config = dict(
    num_hidden_layers=16,
    num_attention_heads=2,
    num_key_value_heads=2,
    vocab_size=32000,
    norm_eps=1e-05,
    rope_fraction=1.0,
    attn_scale=0.125,
    init_std_up=0.0266,
    optimizer='adam_variant',
    beta2=0.99,
    warmup_steps=365,
)
MLP neurons of a small language model. Each row is named by its layer, matrix (down: output weights) and neuron, and shows model dimensions 192-287. Each number is 128 + 24 x the weight over its row's rms, rounded and kept within 0 to 255. Numbers have three digits each.
After each neuron's rows, "fires before" lists the tokens most often just after its 100 highest values on Wikipedia text that the model never trained on.

L10.down373:126164124122149150155145077161130098102142121147103107140123114128166122126114070140120123120108171084149126109138103160133080103182165153133101139138124113100142137146130080155150169121156138156153132124165071090141131121101103136140150116135154131124142132153129101127113132111118146134
fires before: "s", " that", "ing"

L12.down88:183166112122130109168115136131125146104119138140119103139102140124110154138097116127091097143112115130149104098118145123124141107106166104135123175099133134145143123135088160129095127120114179105113088131134125139158141157150128178125117149144099153153108095104107150106130135131137118151
fires before: "\n", " |", ",", ")", ";"

L10.down707:107145110098154122132140120163122132119114149169111122157128079086138140112119083122102149131083135132127075117101114121140117114141135105114117104150096147147160105142116123120146155119126129151124118096083154185156110135122130142107146080140133149156141159135111137154143090117095104121
fires before: " |", ")", " ("

L10.down651:134122118122129130144127127096120103145147163108109127130156127134159170156164121134110117123133127121139144100135103152135129100139143129110100126117156087117148119108153134132154144072121096128134121175103118181094154164067095127161138138140081112117168124104151124118153124138057115132
fires before: " |", "s"

L10.down1182:128109134147103164155141124096114109127131151148121127140075118155133100098097165112156094116152080135134099114124128159125061108159081118116129081153126102161102159147097141099142111137154131115110105153155097102166141115184137115126134137103121136140154130084134155120086146138143097075
fires before: "s"

L3.down441:167138106120152105150126128101193121114131167117115126125110134129114131075131131169104112112112117126153132133105166093107182132095157106128092139085124169136118141096112079144130117148122088134090127117133141153162109152168144127124130105105109148156106101150148157129145135083125088123
fires before: "s", ".", "t"

L9.down247:170127135101087097144117120169096099116140108162172174119135125104127119075126108161118138094179097122148157125090115152100094104137103168116160128129180174157104167127158114130149104164118141096136069094100129144115126106112133144140124148096086146184124185130135130108141095150127079119
fires before: "n", " L", " W", "A", "m"

L10.down6:135122141111125133136127125086147110152132120122096143162127111083105147165089144124091091146138100127122150132130106116142138136138160128175140122173169155134103149086122146125138148109120110093124125182187141131128117140077114145122132118140110104106116120160128113139115090122154138111
fires before: " |", "s", ";"

L10.down454:118111121115087130138145144117162142144144145125175140118109176112153104095126121127087141097145123098110139122144131137120128132113147144171097163132157121157110138153126149092144155138145143115130091147117131105203081136118105123168142101124146143099133117125159143078121121141118119085
fires before: "s"

L5.down1079:142144103131107179132163158110160123143181095118093137139128124098114143147122176119114138154141151093113157123175110130107093143108109129121138144074118131118118102132102145126147140117138082146150136087158118133106117142129142127107133155129122177162141134118122102081115167120142121086
fires before: " |", ")", " in", " player", ":", "\n"

L9.down269:142103107083153079150075136128157133143152134109125122161170123106105121108105143144145112127131095126149114133166132127107134121133114123104116107160182139144102133164128126142131102126144165088149120145103097118113130117102127081047161149158074114109084108099093069138162140104099070099
fires before: "s"

L3.down904:111094149164140153129149140143156148132141102132082149098137140189112161159129136088150119113160114083110089117136088144115124120157141149104101112213170104108135126140153141160101201151140158100133128087162095142145089155088117123155130127132088131106147120135159116137127129131102130106
fires before: "-", " |", ":", " the", "s"

L12.down99:138125115122123100130104116096158127183123135126124167150099065118130145137081118150116102123153101092108089162101104121165103109166145159169130101122110173190161153138094099111153162152124149158110137093100140157128110122163117114122084100123118120164118155163138141094088142129110137103
fires before: " |", " -", "'"

L12.down883:053107124136128147138117115117076097172125161145146165087083125097132092131110152145138135098140126102147100164100136138124106134123135078142127127134065130140133107144091130112112177095114146133119075109134116117112136153113143151155143103154152129151144109166113128122153145119128145107
fires before: " |", "2)", ")", " –"

L12.down917:092152135123167154118155089111116125097134107103118124104163151117149135114141114136132099119117129154115101124145122166085134173088164103129147110132121140130157150124129130150149117161107152140161159134114139114127110121138101128162146118124149106116200138139139130149124118101138141194
fires before: " to", "s", " of", " that", " from", " 5"

L12.down1095:110150121163116110135106104097133184114132125125134130099154141156102165084112125129150115168110140132160135104146110151118123109159103125144142106123118104130115100157110109104096138096097153164068155133130131154137101091169126162135154091094179113141150121131117163131167081135104123157
fires before: ",", " a", " an"

L12.down348:101150129111117123116134149152067154145139080147119133095142162107138153130143149132138138167080109112131159140137101123160110127148105087109130111107063142119120118134147116157154130139101088130123160120167117147167143119150092154185170125142157135148163151103144166124155119123142125104
fires before: "\n", " the", ","

L2.down989:137128105108151111139100151121173121157144127129121151109127163135138145105135107160073079105093096157104150147127113145104146123089130127179163102133148090159145184152161136158115175119128121122146123124154080173100152155097127125119143113147091112142106086136132133078170116157098164135
fires before: "s", " used"

L2.down292:115112133149127161136142074125120145136163144136122128153156107111156090110112109148073124128111123131119094142135148116148103122165171119121092119136150104114038118132124129168131150115134128081113159171155108116075127089105126113142138105129096110108142106171173153164130115178139121125
fires before: "s", " the"

L9.down1140:141066147126134135142138108066132150112120126150116120142139179152138115125087157072119131120114084107129119137127092152139089165107193138162140113127151092102162129120200157135145182121133111105105118134142118134146139179120073141057150127111093135119099122169107128091145133131146127102
fires before: ")", "2)", "3)"

L2.down857:114163117137129145084100109150145095137140111134149192124113093098119111143121135205113138138143145118123150165079117142134142169208171120140110124175087141134159170114094158105139165162092134143115133145095110132138127112136091140160132132121131127096120134137121141128123140158101138110
fires before: "s", " the", " no"

L5.down83:164162115145111091139140139093174152121116150131112168161165076064077088162169081113096138065146112152116118134115169145135121144117115097113156140112119117130125128160139133153094095106101142143154120136135133129097142140097112177135123121107096117099102141141169098144129118121121150144
fires before: "\n", " she"

L10.down1045:195158180137114129120124101098141100098092103125121118133131118144146140128104118118114156138120111125118158090137120121140116109121118082160110121122127113140118138136159126130088155117103120105130107177111118151100124174134130126086087144102109117125099153168127139105146080098110103091
fires before: " |", ":", ")"

L10.down166:071158092147128156144171118076188166103149116141146130094155120140109154134115132121152121159085138113123147079091098170133117123159113153143103147132105111176136125109107106143132094115099161137161083108137130110151194128123167129126114114085152123126138141125099173147095145135130156115
fires before: "s", " of", " |", " In"

L12.down228:092096125104162122165100143126121133162124140132110115153097110101117135173114120136100142122120103132107086111123148162175118105070106168110118128144118144168137168103131129156131130131110129103113186146140085107147131157110061148097085094118112136137152142155159128103114132084093143135
fires before: ":", " name", "==", " |"

L3.down143:139133125098123149174129127155106103097149102139147146156145101107097169116146113144141122126144159085124122115174176150122113120198119139129131150076126127107071147144119097125100141156166137132113100122090073122137134134143110136116115131096116158096090138121119118080081147151109140117
fires before: "s", " the"

L5.down725:122104144108113128112121141066115104138110111133105114127106029107144133136095121086115129143100103111164161097121092097158129128148128154131100142136133147117159135131137169149180118140129141114116164138147129135163130115147101095130088124157115118161139129161120131157131140131149116103
fires before: " |", ":"

L2.down753:093111150140116129085129148132117145142141106139173100176126109129136086053119137120110126121106171128155121170174111129140076130124115123144137133113122126128167119154125098173142152095171164166166117145151113094128150105097105099153168138091110107139155165137115143097137105151142122120
fires before: "-", "s", "ual", "th"

L10.down388:157115149175134105138136131119119102144131137145094105095089134091182116127133128091080113181074140123159105061138108102112144141145125157132128183110139150155106145125139106097128113152148143143141093139117140120109138139122102138157150135145140153125110127151156101124081154120162130105
fires before: " |", "s", " 5", "a"

L12.down78:169148115108118126124107091128102153103107116109094159136123143135137146134096099107117136126131124127114100137124123119138103117164114150097140149057149164136000087117142169134103122143126147106087169127130116136098126112116067157135141139136136139128108171143123127135085131163149093111
fires before: ",", " the", " of"

L5.down949:136109128138145160117111135118133070148149100100145120125122054151130145092101180121103161140147100152175140138137134127128150105170134124120128109121143154121135169110145134124124118159092125137087127127133161130147079157171124137128174106124084153125137177173142101116150113138117141133
fires before: "s", "ual"

L9.down385:131115155121159149171130152136117142136111100124138122134138175136057112118143119124092123134126152091113145123118180116103146166104131110137130118107123126121153167140136118164110179122129093144080105090101101107105119110119137102119136128173126173117134126146170136153156135135155145143
fires before: " 4", " 2", " 3", " 5", " 1", " 6"

L2.down1232:149121125116105178097119201102101102123132147184140132115129111075120155127151147117124101127122116166130123090122144137135135110158141139119153137106125106112116099120148165117152116107136165127167186095108082140108148132127128072143108155070168152133114128134145160130158094112131155121
fires before: "s", " by", ":", " /", "t"

L2.down582:117103163122160124134151058180114152139112154165107171187156115059121157146140130150146184142138117181096107141116118118131163126126126160113167092121110122113131092146147128164130126116097127144123131109129157156116149073134159124118120143149121121104131146126145092164109110127091085106
fires before: ",", ".", " to", " in", " and", " since"

L5.down290:145110170119143122110142119132101131116160143122128124142154160125113107137153145161120073106155133158098120111096189116109080113071130149121132100102131150126147129119149113125095120143103097088116133152144161104135167129155165111121202170154103083097175099148169136118174147153127123134
fires before: " 0", " 1", " 2", "\n", " ~"

L12.down465:153117150077138070185122126119135109105134133133123111154158137130141134129142108107124148125118105101118174141106135100107144121103146128156122131110110147108146127142108121118115119133164093087130118101109104096144073130128164109152116094103110148117121120161122159165128109162163119131
fires before: "s"

L3.down906:113150102146119132098128155124138135052120156121140131127137150194126076088165143120136113162156163129139115119116096147105144123146115134133125105125144134097177107150116152125148079123130145104121143125140124106138146119149151157129156119107144096109190121074087165118111146133120169177
fires before: "s"

L5.down908:094143089166123115097165117128115105100103129140112159130143055145114146118088170158119136152155148116171137144159117127136113125138131156106150110157135136177131137141109126115120122113143109088133089138149146130143129151101131149103110095135141181122141116144123104144102142130170146101
fires before: "\n", " 0", " II"

L5.down815:106111154096100110134163185156108127191111126117114121148139147142135123123155115135121099134147102127121131117117113154112141136151117126118133106150135153146067134111143156186099134119108133116100112128128145135130168071088117137102136130100137139121131110145120121118070119123082104148
fires before: ",", ".", " of", " is", " in", " was"

L5.down990:117105108113111156165101123118113143153134101068150164140178094136116100141104088128111167125139132103119115129141096151110108128105176105155126170106164100085154130129116107138156152116134109120142104090190097156120195104126088150163083134117134142150149135093146100141121147136155129092
fires before: "\n", "-", " ", " |"

L10.down1071:086157155113153134134128130143123169092139154094114152092124124145080112103140103098106134151143138141098158163160123130074143104138106151138131123104111158129132146101099092118150149137106099115143127125115167193183141105122116146109139107117161131116152167113128108084117140129152160141
fires before: "\n", " ", " |", " A"

L12.down919:123105137097159106166096113160083112128109116126134142090102127135128149120127124134150163133141128105125126197101139086183132146150115081145103108101122130159161144104157117162149101141103107074111136137129144095124124129186120093151101148130119171137125134111107119128115097131104165129
fires before: "\n", ",", " and", " (", ")"

L5.down624:115167129140145123134096102188127144100126132116121127124100128147085149153118152133088125146159128131145129186116124119134141122152116112151133148118132140193168102114096121131100086118116138122089158142126111156139175124118137147118113127130120170136133124094136117095139122105143130141
fires before: "\n"

L3.down93:122149121089145117096111150098174152103121138137134122134193124101134106155122141112165163089142080135120110104126128122183143122144135154101100109109143134196137134172185161116135117143135138116119137109146108119147142108112122143159123115100090127123161148078145129118114085082095150121
fires before: "-", "\n", "The"

L5.down149:134154120130101108154100139148112130120154097171099116138127104133110149159099168127054092132109141156084082088112139102119126140121108162119150113088109169146163102123141113136112117127110159135117142162155103134117131111172092155145098103105158103155129152083141118092117110120140127132
fires before: ",", " he", "\n"

L9.down1181:163129115087104106155173110117172105157127136205137155137055168121105121098115122099093111113173098108114105078156080103117113142108146129177141126128180162117164144137114158134145125117164117191131148089104124110139122144120134143129158120114186132134082148166111108114139185119133106077
fires before: " \"", "s", "par"